From a checkpoint of a small transformer trained on Wikipedia: 15 layers, 63.5M parameters.
MLP neurons of a small language model. Each row is named by its layer, matrix (gate and up: input weights; down: output weights) and neuron, and shows model dimensions 384-479. Each number is 500 + 40 x the weight over its row's rms, rounded and kept within 0 to 999. Numbers have three digits each. A neuron's up and down rows have the sign that makes its largest values positive.
After each neuron's rows, "fires after" lists the tokens most often just before its 100 highest values on Wikipedia text that the model never trained on.

L11.gate894:482521428534487556564502524506511508519448561539503527410535518514497509507488527424556437563612509476576448511558579481540502648444513472478529462469535538512471502452510511503444530570473476417549475447566517462507453451552541511450540496580545570456485501460546507523575522493430525483
L11.up894:509449519495550550503511500496522560515576563540403534447420494475533527490507538422497460450509493466526484548537511462512490475442532467445475420475568535549493484495517598427455508569482565471488519492496503474508482470496530519543498472528503541473485483469524533514580419466511484466
L11.down894:505473442459531519476533535461499485544444568442500489514500524498498526446559417558473460474489496470427516436531522551555483540482474510527528521471513510528490511469513516558505483482578535514531474476502532540512498537497503565457487526488584546507460545458525481517570475549492553490
fires after: ",", "\n", ".", " that"

L11.gate1132:464508506401507557494471580455452465484473553512435454426464534552547519522547476522543455530509504553547380611558517523486492519449504516462490411546498560498493472534479447514480509624475469462565489502557459541509428491520455484497497551503515537454504463468549569540539422461500527499
L11.up1132:520490560452540535487462528491590534518450464481523477501474563547531512429473502486507442484487492493520471505491548507501537512505502486497449521484446479462507582538476488462521485556545522468515460456418487498505563479518439496516457489601474512432439544523458465480527440511508532556
L11.down1132:482531544453493514489497554527494510528489451535552539450507524447470461517595510516498498463575505458493474530497441426573508470498451447536455511496485534569533489450539505515547514520530498524525473496460549505502464504481483485539466503559460475420464510509493540577489592443532481476
fires after: " The", "\n", ".", ",", "The"

L9.gate279:423500582521462520473482515458481539445476516556477517530493523537564533453590513480451469471551501585556445530466494500564485485557443443436438560533584475557535520517533526535504478497512455500561445486528552492548496535513565502524541419463490442505498476504468548534483495538508492483
L9.up279:545498540473495500555520503529509469516467536461519503571541443489542517491427464428482408508506547471475495509592455538491467516486528558518496440434515467548521466531504471452490479431487518477438489440563457463467523479505579519500555546476403536507561546480560501473522419484519436490
L9.down279:544491493447529493563485522548506526541532498493469578539584528510461569505513501548464499488526454548497506516539482533487486501515517537550423419442452529503490522470590445492531507512488475512494431483482498526445518510530483468475476552474529475488531483508457478525557488507469559513
fires after: ".", ":", "\n", " 25", ","

L3.gate837:495581486551534548471530457570438492488437479526517460521498464484406545488583463505552456460476565441511468437502511467502456443451503502465534521510551515516493489496550478484535500552504411493484506467512509541478517485480497547480495546471576441513477572502469485527452547497474489516
L3.up837:527405443473508498539518497515470472507533511492507472445486558517612469483470441521544471569522417491549425555518505419554543546534460482426475439524510468535552491473467588504545562561540452437545446503563468536514499465485508510434556479505496480494492501468506540501596511491484497475
L3.down837:466545479549564482532537485463505503530433536528501447499511457466395499469557457505478426451460534498544468455549483460464468515481477484517490515507522477471464428543523485458524495553457421509529482524554503517551504468487544546511449543522528554519485569496465489525500514520443471553
fires after: " the", " in", " of", " km", " miles", " and"

L4.gate774:497512483514528509506545528420525460579534474483471567461456525516549531526479445526556466540424554506519453464501507461631538534476476507510460499499482509472554502475406524458541457525572585443492510544495576513588528507527518509479522525485481485438514469515459509557501555537402468481
L4.up774:521515546491568505525509519509433510478507475502476492553496513436526403441499458523506493521417521504536513537435557509532447551516467483565424534461499600539475506504481446458473545441503506527513454548527503505487580531509491532465525533388443529407436407452509448580483524546506554454
L4.down774:528535504480522488541559473432479478476492511524524473568506461515552460471502453531537509467501479545521430449431443510484468523492452520506512517530483585485497533525467548457494503509500492456526520437476545422508539493452414469565483511453457459553488464460463529583502482543477534454
fires after: " U", "S", "Play", " W"

L9.gate628:550467491542500514496507538479550595507519564525511551453450482525488508482551507475517485492505548486490479538493526514540526561453533475534449443546561520539480491489452577507484542527517522458560473562577517582474478477518453481569555592517502513418487522568492481560488433505517486516
L9.up628:540472514528449500558410553463443426517515577513564447457482474451509535464462476443563472521477559497533474470479569551526497517454496499522450484473482516485449459503516460480490471525495470478546436536404492417518529438509450511501509557505543530498505504490500483521477483524414499518
L9.down628:497555497464503479515492595472491527581531492527541431571472529514521480513465495471456553493478518484505519485528519553477504489500546539562564545519503483485480506547479525506549492457535640478487491451494433607487473478549542551439445516445557562547496508519522543466472490558476550459
fires after: "\n", "==", " ==", "."

L12.gate621:531547549519497501529530489532501539490508514515537479477475495472541518506545502535549495461485473570500517563492506512471460501563520454533477539563494453575454535549499453453469462543467585497520459512457526516516475520543458498549480465510527532449550427498474477598484545471534498469
L12.up621:534481465522562488460538435486516463514514392437518532534449524480482449556526496479453509476458488528506459507512451502465522498478475456528487502512525561433510511519443411481540416520492578460514495523483502517447539435561535479516489445481554560492481623464490507474493549584470437507
L12.down621:450516412443447511555466503451515446531513377542505456491581530535442497527494459489473490526458519481483496479481548523520495526545477540515496532473596488501561497552532519493494493486502514459497588597535451519485467490511513502467504513565486545479496475487471441442411521508477494486
fires after: "|", ";", " |"

L11.gate1064:489555467477495480477497518538516587493481524505507473556500528513482526502549480494506474525503488515488487518484499528436521473559461500536583467578539462447482474493452535431451430463475472445486498462556542470525459498506547476606463563502466503504483452449551553502498499408477452501
L11.up1064:519563592534542513401480487489534546455506457498472496509482500534467547537595470506485474484496509538482543525479459522527488530498498474471560498457516413565504555510501486473485448512475455514504581411586438493480532494472536607491519424528561493510502488541464475497565528517535535466
L11.down1064:506466498513449592539465499537591427538546500567485456399487465479464463505467486448545491567510547453435488480494497587490457478512446462590469489473568528497548419459530555473502442519517545518474555598505469547455606480448435477529488513429489450472502535468476496494437451476472530505
fires after: "|", "–", "re", " November"

L11.gate134:457514629487498503604525469511527512508466499569509501507494527544539524599516506519506578485529545529444450528500475486516414506524490494499448465461385484541509552468418519501449471504547434525490468480476462471478503476473495523508531470511523506485507484528458470527495484463505498485
L11.up134:556536498388535448492495503575510508456516468443461489489573532515498471506469524516502472510526440540528466499465523518513474562546476544490448526470489508517476514509520539458473461484504502511498517443584549459504481482506468473504534514497499411454569499516495481513577438515481502535
L11.down134:419492544460582482522541440534483486497478456475585489489484540547499495464636394511508511551557539571500552507458465598470513414557535423428563485490477479561525447495494531583465526473538496577557550529518485513464487480564517599572423444474599505534461503526508493550456527526514532518
fires after: "N", " 0", " 1", " Cup", " the", " semi"

L3.gate663:447474481495467486524475448490501498521492560512493545437509514514478505534446534449477541509504475515530505533453554460520457514487565529483486537552449482456539477512496531457526580473471499509520465516534484493529528473561575522565524537488492489500509495498491483562456502493477509543
L3.up663:422477487464434551567513483494485491527540533487414541449508508462544529498514511559548581502520515524509449509460494579516509471392534445534543532513494450487535515509551539561527496520461479495493526534499466468479523515537541508451501454507484535539547507411552469524521488552508471424
L3.down663:489488565506493526509498476523458489516540510519458488496469479402486492524630517507491462517453483557526518460488503505536536425398490563540446521456498578471563501517503526490518484538553539513418473498516409534477487491492475497452456424534501552583470480496560464476507547501493492526
fires after: " |", "N", "|", " of"

L4.gate848:451501594440469579514502546492496509525456502471546503455499474502508448514461519472539495472482483511489554484541493487465516548512471444492518507456496522565465515497525505505454465409428539430487472476507495560505475469500499507385539450440504438431563495466451561497469519517465601463
L4.up848:457487546483464531461489516475510421491525477486521481563511491563498504465512410516474506465484509491556488440487523517445458460542502537416554541467513471517486425549550486495507505562460405473511469457502466561519551495490497510500468521530488536403547450423504483509518533471453523481
L4.down848:522496515453513382466474489523448479559486478561527487498456564413469545546442483508476492503489512539555459519482500497527431471473482498470540539603479486511533509537523482518571495487543509489460463531500525531458456504537470503497435550477532562518530553500475486490533441505498507581
fires after: "\n", " Bru", " =", ")"

L3.gate21:477518427532474483490560519494545511460465486485533437445487533517456514520573566578535459488452497494507518500429507495530462483423529534552521489536488508430458537489466455484506539454544518495528491575497487475548490516555518488474464467473546543476501566486525539537443485504471540465
L3.up21:547534545422522481590483472500449457490529548464500433546478458477467505511337463500565502429502486533489449451451496548501465555450496473500532450507550487551490503517478495479569512576504492476497534498483475553538461479526480472492458567560483525461523444431498549559523505534499514490
L3.down21:477509521480546543516505415434485483552573536438454541461480489488490528500477473535513492484505542490599512524537533443514469461451567508542517502521429509436514487485477439493496427531519524512488482499521466487533438424457496481488480511483452488487506461446487536538469481561435517512
fires after: ".", ",", "N", " |", "\n", " and"

L3.gate365:500470463514498581522451507490535546563502503544433535526520519475524515476504539525496424553477502517535567481577430545471582542492507521478472474468479505559471529483555538536488507556507390463560448516477557441479527468508482548537474536488468532428536485481545533476428531446480539482
L3.up365:502530560470548512539493476484511497526455458475517460452519434500555567442481456596499500545496472458540437474493544480512456507478531532509496481522502494505483531506443490478472527414528528506459517506460577447426461469472522486527522505471502454461473526506543467483553535476538475472
L3.down365:556449546577481498513537552541486472490466440479492508418500513527516510500509540527532561498528538521533459404521472544450482531469550560506467499466487516475442487464479436494416483456482520430538538455507564542500455455531483512516566486580534535495521492472470566486559578616488477451
fires after: " |", ".", "|", ":", ","

L4.gate78:486511593508506535564476468544517460543498548482549549471456435518479479489530506445421547468467565512496536540507448519463561533525427441485511379509477575517532439503550530472480554507436531482530475589522485495510538510464541497462498529514479503516503488456530490445489462479459422517
L4.up78:534500515507514520465520574464558505542489508451456573472443466546494483473513468555534475442484549521549468495451444461605511481511480457435503471547536487502475530461429473481440467555475443551443460539453535522520534505500501522511554585522446486549509521468516467491510541473510490476
L4.down78:441503543496510501490500474550499488511537499550543473550507523542578503443451515471499466456460466484500518511486435493485457531545517445547523442504422493495496493519548544526505472479543530485564510502476516536494505500453480412443495477476455471535491409500483501434525425523421473523
fires after: ".", "\n"

L12.gate40:483512580447468466451524473515484495385517499516523539535506481503468545499482548473548522498486468499534479482506474474487540545504477428488544419512475434499523485464438477511501515492488483542516483497507528478444495551457583501542475421519481517524487526544565534457524492521478500459
L12.up40:468578441425497497529612488532499535495520520479488525430549465449502449481476508532505458540491473415536382468562414551465439500495544498503480507434561499521459477561509539535548505585490502539461488498413434449436487452481505533442499509487570537489466523496447522582498475531474474510
L12.down40:469528562505534557479472553510451557486452525507546533403510481535491484543468567505534492473523454452510555565535568401536435458502501475491499499540553477541474445457453475458553545481500511514529542496529508506478477477500469521461390480515523538472527495499491537542519492478494523480
fires after: "|", "\n"

L4.gate417:555428470486513489552559522512475453533438510495558489531494487511423569509515471531449513500470482576470532521501480537542404521549484457443477473514460506468449523529542413525455504484545565549509514566519510526460451543466471534449520551500585520595535486559523477463598458453531462461
L4.up417:420506499469523505536518530424500472498540555482493545473471541524543533501525507601504435536491481482492513545511548495489502487485518465534576461513525465502483534485524536501501498431437573446529498468454539490504520528570521506449488494529434437525548460507533501504573391472507531405
L4.down417:578415432504452424509463510502533464549494463439557473511492505491445514497418445472536538475484477522494395469493517513435444561524416533477435470460506499491461475492526433503487495573566419539451526506527454462503481509436444510446499474503560602558492508485493470480527586487504543562
fires after: "\n", "-", "|", " (", "°"

L11.gate31:466455445556428527506480499427522516527472516467516541426483574497526532468464569492530466435535491545506437416497556542499490522550540495461503487532543552498519580466510492454501507505468557501549571491485483530522505440429449516481533527486521524437524543493533557524521511528505482434
L11.up31:539459433535478425491535481567515484493574481521563555541529563520528477423491506564476535450432376485474494570537485457549536508417488553501416431539505463511506492540509513504527488580482516414470479408519525530445460475480490573542525486515536521449490488451553478537534504544471491509
L11.down31:545526478494449506542452566517484546460464508498487467480541496516427517502574548616528479580479507438572426507596505469488445420478547544544464489525514553487511501528479470493529486480440510495554587549523441471498405485449504489502506482527468516519506525493571452455530413545528522552
fires after: " |", ",", " of", " the", ":"

L12.gate46:565471590464558504518505548520585474481507530465516496510492565495509521594564494542505524518511434461508458499468524546503419438506505502434491500613409542508552589469479539463511488476565571516526545532531489540504454566491560466524516429505433525565570499562481474433510437530562454465
L12.up46:541466465531550548497533484490511462588489506455524474537484550531565493511542525500474518510487516558540431590567521534451465495469506455475473476559501534503485520475464448564523491571482479491499544444558514512486445534486525562481451505589478569548468553493549476502578493587471511462
L12.down46:420536486491446499485494495573431445476442483529528427550456486511523506486522507385458463562477537509502495458421516459445465499506558505551529527483457510543565501459565476530471422512533493445501523495533563541511542524494557526496541456473540545416497439487492499521495531487479500553
fires after: " |"

L12.gate14:519481530500468543516460529461538440526436476475457605490490384444489483471494564432577536514462601481469468511553465512530501537484562454487529513490504503523519547466437535504486588551536443518466477568450512550511469542517491529520477503467529531527453535577527482504497540552487470486
L12.up14:430542500440514429537561511543546528529450525509520452462537445501509497525491518555482561514489452470542494531508546503467391485439466526531486445554447475485489601474463488512492451578481459433439481484472491465492512532567531506461439485554543461525441489436506494541437417470442440535
L12.down14:469474524514445431479499491525451520528433528511539491506399570474517535506478544447501506583525556438495467530509539470546435533592493520529521457537493478520545439460468517485562484501482517509510525633486477487502506494500481468421447517451498510488491477474457535524581527575432473507
fires after: ".", "\n", ",", " he"

L4.gate280:481501504524473452532403528525434494480531446437448460469509569461522438539462570504464510564483498469541470459499523481484473522392455550502494430481550516474542448467505517514502525497447479494452513547472429464497486500453516567524494512455515444556505520450535557510480482516471552454
L4.up280:479493533540460492542475554508482508455455472492491521492461584455576495521489552411512516551487558422516460534498530530554469499477505529535492488531539513538528527498575513567546543411416466479437532582469453455525418537485511537488497499431481545549476526475519563462448482546466499459
L4.down280:428597509477473500509524557546497465463516485479465484473490512550527512530441586482538494531464542469485554494523497497489464561432448514515513566485492500518512460515494471471536478499431498454339493514540483411467497548495437516547468503552560440514506526509483498516503515594500517479
fires after: " |", ";", "|", ":"

L12.gate1316:467563504431493501501513442487489464548486541523385521556514463512467529518481520522465464538430446461495523478537446528439518498510478479503505536491490501487522510462490462500495425467475493543495503523467599501510587490505506493529455515544453493526501483501526566575441495460503446491
L12.up1316:441571506488426508501506473513510464484482516510427466507506546494545465499500530532428470439459473524489466508476501567465471504496459542515465421471522428514574462516490535542536500564490485473502514508471484465458526508509481545466467474505509540489511475531545460470431531550539473469
L12.down1316:513559494563438558454448495423467531522460400475578615544467469511487492484543513475453485495486539474459474541484524455526478508483471517485467533534544490499461511547488435440505376471569571510538594620446478517553526451478489509515522499464530498520510475490510535491481510493553523433
fires after: "|", "\n", "-", " |", "–"

L4.gate1117:465539525491428549480589477513497569487560448558465504560515456490435496500534493508489538595511530549520512473466513454465488486462498533483511572540527518521593544494562465515500557479470482493545515578521481517564553532467535476476493484549489500506495574463537455511500532463483455482
L4.up1117:558522502500515545548471522532531493494466532516550486498463558532475463517511434502548467619511515537498454488440586485496535513480550438485442523566542539527475536482402532430488561494396519500467482552509483478492473502496512457467533524481553486549524474512504545579475486498512524465
L4.down1117:473511548473443518472564497501510528507607453532467478515588471504483539505534534448457508547468532510493546512489461457477497558493438567482488518468481488508568509486586439543461517517510409494548504587522507498516561510415515463465474522552451491479480565450536461507547467505501521454
fires after: " the", "),", " of"

L12.gate1147:488501509538488407530509505479453480491536559522466471535504505497546513517468459538478450489529525573449391459524523542488504445541445477501518422545456489545523524471535516455455481409470502475580508454566490513566370449451450504501499536543513496524516463520588511545499539519507449464
L12.up1147:495509521505486445516505523490527444518553466468479620576478590584462531572504530448492471515494525466471405553461456481546495586480567526485480522521528529439467511450476513573543498522486525470498505505507416450524437470491516579463524468531534505478511451442431472477459488499488474537
L12.down1147:461514522461502490526517474527575407474553429424410519541522416566540515487483468534468569456420488488538509512496504457505493578526457488493486447540530486487470453519445506531490563513458466517492502546511464524495453513466426513552475457572478524466500546470500472425547483556492457530
fires after: "–", "|", "-"

L12.gate342:498477507493510494478478525483525510490544461450498518485504591441486493535630541509440492468466452538535452471541490533479504444470511452438439543490545510443425474376512551592516515516511462510470480492492516475522483520488473592511501460509476510402537512497560545519552501487474510496
L12.up342:415551512513459484469515475541519435507525467540486559561502556499570493556509577627449530543521527470503522489495424521470498554493502513503416490544444516462527494503465414521565473448538467554475447465411496489498505535454519482495509423578468523559478415499527477494510483499550482472
L12.down342:522471487477477520484520466539470461508441507472460496493479568491504472470408496473547508455472502515591500538508466499434452521441473441539485469457564551535513433534486481492484499559511502475514469533549475484531511522548495486499574506497513518517496458454488553406549442554490485473
fires after: ";", " |", "Y", "AR"

L12.gate513:547419534456520546491495483479548547474490464502524479440575476466512496485523513525518528440551556565459517557472412508468542465547448508493541496525456556502554447454524515499448520548470555550466514468535565563456445502480531466540492461475426523458464450576556630551504437479494441535
L12.up513:495508533481490428435453458553481474526461601466582445501509519555588500527491512551503448567516424479454558449484444491481532473514473466466494495522399503498459468426555484500480552511520540496441462547453519539485494536487444483439406408496451491454547442482453501476526499483521535516
L12.down513:460495524474473504468507487480472471515514526557535474488513569520469505425496401546448472458597563535507553511522430544462496541434537475459548527496583411507506518455516439497499478483544497510481560449595487547527429517472495554571525481509535543546479475486499437431488492546463454470
fires after: " |", " 1"

L4.gate101:421536517570445464484453520482497551559521505470426485442537469555500521506455517494559506480478478531465442474529552451487525503524471497452531485505550500594489467473509572461485504536418488547567463453493448517559408439517609524573485546524531491477479519516477481478443484495505464584
L4.up101:496482470406488403524586479470449547477527470487463451498489479493548615468543559481478578475463417517471458508467518475521450495549447542482510474427468523505536534592493437504468454519525434511492487516403463478417469521489555518449497387431529561506504494530496533557511484559571536496
L4.down101:568515498501475541506601507495429525492571527526523509492477515392551539529501535438482498462450500466565446497481486483513462452468449574507547462466474527431524530512515496469505441557584501478416542461544481517422487512484487522425500454459526506532540485439527506523499498487483563465
fires after: ",", " in", " |", " of", ":", " ;"

L11.gate771:458445590515572524594508476527530544469573510599412556446496496515533523519488476537482586481539479474550512452482504420547481529507502416540474482538441528485490528496520471567529514511420513566502481497514545488512454478465489491470457491482456519463500458508519525500559477542555504525
L11.up771:509522484552465487455534576480511448498505497467497434484589474509413437445474484465534427520462551476467422574582531517470527501413518487477506569496483452541539438504467508424452582469448497448478582445575574478576500533511416441472491454518459563513506493434550492469509488529544455530
L11.down771:436478538494553449492511453477502507533504507566558541547536508499559432562500465520491440473472527479526485521538505533496469490525531500476463511583531586592442513484427531568532489545504558607499563466542529489460493516481545466557471445576524520575500479453516431503533581521462561502
fires after: " 1", " 0", "0", " —", " 2"

L12.gate1016:460443576517518498589371570510527580507508489499574507491543509487527499588499484514509564471543454552513482526479575475505413559491501484490535483546531469537472491530497495446558531508504522569520504498549515479481470528413523479512470488477478469505497531497502509571544504518435441469
L12.up1016:469570520553511511494508480540535457496489542488527553434452473523512516478551491496497456576524481587491430471484469469528538534503581508472488421553496383529595559494476509479596463516499514464520490470470476552470523450519505415441569500514494406584574484431506558428514478439508493455
L12.down1016:503455487548504444484478495452530519570589469463466465503508468459517464518561503540463476537442470530522488551492471481474509527495463445502553508502541508443404436531579507467495453479554407482497458542447531484557412499440452495493508439522504510535497507506533453532505507508479518476
fires after: " the", "-", " to"

L4.gate1040:469494497487512530522411485494517569410553566555534493511494468547530501552458489469478492456453501471443545471528531547437549482500501600517548530527486484562463530489450579458448485464556474463499512457482478518558465525505445511494510565462445518467564505514508516567513512503501520463
L4.up1040:483469495477474505443431559428465419512442484475500517430476555435550506485527466484578503439581565507459513569474546530488458471515425510459486507454513535519555479513444502561515540535506435483456521534521523513539504449575468519517532542510522453507491543460537462497535544483464484500
L4.down1040:551494522446520494537453568470528510508457562546511503509455447520491487545451486563458436492567473451468512512541475551527452497488515553533530445503523545521501487518457512484495527452499425421451496470453504487516489497577380506461425566490464515459485496528556499517490512528524538541
fires after: "\n", " =", ")"

L4.gate1166:504470514441556491472555469508622506519500520535527620513506562521519523539508449480496515538529598528471495567556519461520595447479528433446571511491429513504533499497521447482543455486481500450461565505497474484470500579535532396438525504419465501536465513494491523486461540532551458518
L4.up1166:496560555484466593516488509451494502490526486522524543504490456435465524506481571520587514500509504523548457470532498542519573510477458485551519544411461571484454531477542567599531523505425453478557528513541492502579521521490539471510479503435499478526519501521470533470473516519453549472
L4.down1166:567467419496496447542521538542427451484475481464457472516519479469515496440531442519505459445459432535442498493519537498496484504530468459475439442520544425561511478536391486470498554472479513494460417562522529436481469489437473503575422557498518521506496482468515470605518504502475488538
fires after: " U", "S", " No", " Reg"

L4.gate773:503516478540542477525522569516480531443495488485486462471545491478403419569504492513540510459522456490570526478563561550472504533445484411552506549522479480509501508506559516530567521428449502576453478535529441595435503543510591466414445480540476446531420449449520440496432491506532551439
L4.up773:515502514594519527523496480479471508518532518470579546534499488442461488549530489459436491495482493534584474445615498582512481462474480501479501468584540444464482490473499564474500537390438518495517428555486537450484508531446509459504509485494444416515474524511441580502498477554493472427
L4.down773:464476452538544482481433513571444502508476507543513521551570500454519529436458471479471520462512459536494463490521523517545520489529504587509555472513482511449511426535501486432411465507436458560459532467453561453512480487467547451622527589541458521493520497577447453447579506531467456504
fires after: "0", "2", "1", "\n"

L3.gate1269:473501575543508428578496473585496540531508515497514523455441540530552489538494555500501486550438495478504495510519493458502547588478474496515506475550477512491438510519456487524490488425443546497514521553473483541509515522437517510442459457534472495540404492477516539477452550542497402412
L3.up1269:542556535551411493488410473532388566545536461518522451516494462462485512540546478446486539546443532540467510520624540511562509534479495503540470507449525479520475519514514465498503521429454454412515605568481501500462456502492437490538511486547437452486404549536501482478505502451470471480
L3.down1269:428574448482459546486436410511414524544505481531531455516487484474458495533450500444493538433562474529439446483487543537565484462476533483475468457420496438515560500469505505567418498523446460430481523503449529502475484471527499505556497553464426481518478520435528498493485470443456536508
fires after: "0", "1", "2", "3", ","

L11.gate665:521482531494538419511428534477481484479415553593525562480478410520493521495510450481487512479506553481481489508506490512512505515470424499561551483506583581464479468488546507473472551447523468469547469526497431531538430510499484443438523555387572467466559538468500556544452521458457496501
L11.up665:530498466494535493472515552422502555521519472500471524455462576517437543538555479489490512439447468517443533560516430489474511486543543487499480540516502475517522464472475505548492491598462492550530463518583560553493452527474536471493487533560430487445486426516514470498485513430543468515
L11.down665:518503501457524474511433445498461503512407529513509546524490480488448491451512473509536484580557521478462496488549477453578476441512474498485536488538524521490525455505532513477461527584432482498473476582508519495498441467467525492432479513484468505481473500483518576560538545497498499537
fires after: ".", ")", ")."

L4.gate366:483434518526497544503492571476496488573457516447528570518508477498500451505524596479424493489550485500538553522467459564546499490464429517478478511486462455537447409553494466510467500504483494501531465526528509499535508520470514480485459486566527496516512447470525469483512556532486507490
L4.up366:508530559523510536509540501511477536517554460523443483504480533556521519534553477627489481530506527478452538533491561549575407585494500485467450461509579472494514586406517485518523512423583483548465418525489446447471517468484592515485560494481492471491573513526446509507526446469562470565
L4.down366:526450508463571557509509553539513461598484515479444477448578489510456437482505484519465475513528462495491543531509475517504535509520448497514509487466475488452414374498501521444488523500524469533518413517478493558542498488487495486479451548543516518568595482508494456496468523492518509570
fires after: "\n", ".", "-", " |"

L9.gate393:555464495478559518594516487533524585479495458557529523521496507550494487493533458547525459460438503524516491487423522427524493550499554536521501474558442489493467472403527499485420490466488518490516508544534552509502454491522554577432486517475517496480525537555444540515474537454510425520
L9.up393:496382496481530418487435566480411462415510607549513507544499504474539531563490511537512504521474412501479392513516489540476518507544542519529414536524458514412481570447564479504489532496435506434476478489544563514509473566441457511496488467552477507474469500506494553440526516471492505507
L9.down393:475467553501502499522475562495455541482570459443538467474540496460536441465459516479467447453499473472517419515557477480556527499433498485415566506516561509524510455512537562526536494491521492489536519494568491483442507527427493503463584463518544544614479540524505521471448502553485485520
fires after: " |", " League"

L11.gate845:488482492592508537450527538504474506531481483569559478529494542475429491475550480581488524524481542447469494530515457522434503571428435513526490457513534483476459514493539486491435526495506526515483475475536437486480473573507509601474480469505532483520458486520478538460435512495496484479
L11.up845:485524404459438440484501484482475449415432531509532489536497496483482581431473492589520489472475454449464490524542443602524517474431506524480520505532494465440461489533531518463485498444504501461526516496522520587563468562474486405502532568427439443519448547476525546483486465525442488570
L11.down845:439440535404521472509515526458504519535466485449542566516519502491585503516516516539473499506562464492532503532543586464540518455596495500520446463463480496544561498467451515493555467514519538550455514489475509469443479451547517469534439544504470553477557520531462411569481474571545513489
fires after: "\n", ")"

L11.gate887:547570477548449460503515506482515534484521482526451468506500544460549492555570555537540519499533419521498499492495453425498514447517528550475552489486494457490539537507480546476539528485529521587499485483460523470511483471542530529477459534527506480475465450538418547482504502522529546527
L11.up887:521449475550495490512457504535550472542487560413473546527485547470499460500553574518532477610506552512531525436452501516571503468439500476473434499512429547440536525524529529408509420514542520487479501526455509503487494531554558514457540482581469494526499465502535465440508596531513458519
L11.down887:591506459532497494578511530482408503493549426497565519512477520555436505492450454554459470512518470461517450441469544528492558471478547481501501490515548566472503486455515554460494513519489534448498535536601426460494450510506541503515494526433533479538464450481544456481473406459508516507
fires after: " |", "|"

L4.gate648:521452469479515497572513467549497552429520495517470483522499502535527525476484443470429483441537522522606494540504553512445497531477484545545446460511543459560499504433458457440457462458511460514462557485486483518439464529492539458472478492532495491466588447530486512439530454525503395416
L4.up648:389529457483574507507562483577454555443519566461521508512512492547495502476443464468492505433445508582539483465541535466498541550575387479451492491454596428497514559457512481489504407397506500514456535474378425496531503484476475461483482490538439460539544519530438512452536551527470531519
L4.down648:400548493501539499490510514554426514503518555529517570531526420588489474503493461514554543423474434591428430435539514483518608526561411456450491529494554470488569540498532473513488481404496557522566561502402472485540512483414415480474563518544455497504506525541476506500473575432489557539
fires after: " ", " —", "2", "\n", "1", "0"

L12.gate451:538506539477454486533427480512382533448457576424502559476518434480509545571526456460483485445468491528523497489496494532455493522501533430556498528479513505500502466444551484498559501489521552528518548528534511489520561535575491512476579447485499445525460513445559518501516551524460521511
L12.up451:458417498471510468491552420466470448459467460543507512577464551465522452458493542533422517428520455465530553554501513511486462483498509483486470576501497511448473480498451492531513455511508523455490561529470492527515469536444531468480479495438543530487486495489450549483443491529435471446
L12.down451:444454536535427493440495516479576496484537496528564502498453520549495487479478475461466597566518520529499491420536537519524513503513412495480477448558558503514452507454561558486478501558423545437532473477485508472500452504484485495513501543554435472452578452505453508484573530490563482552
fires after: "–", " |"

L3.gate759:505455531506532467487499572480512464554493564525434494399451589496499489481492521585510460430608534415586490496558496531465523538534488472503505442541544555637497406500527535528494492518494501538463498470487469488474454498518541486468492532551470551466591508497482449554482496460447476461
L3.up759:550563430568463492449477506576513528435510475471474494527526475474471523538587455402476456441464492570482464479472514499447466508495528544525508503444573417433527471542496470420520441477556548487492543478515528486522505498496502529514569468471532553476520484512539447475474550574419578485
L3.down759:434489430561451498477538548529505528470549453466435481525543478417415465456553452521545467487561423529488468479565508469420537529507519500521439484484552514474521481504465533505484465456471487561439533505504547459507488529529465464512552511553521513387544529488489470586506552521512581471
fires after: ",", " in", "born", " |"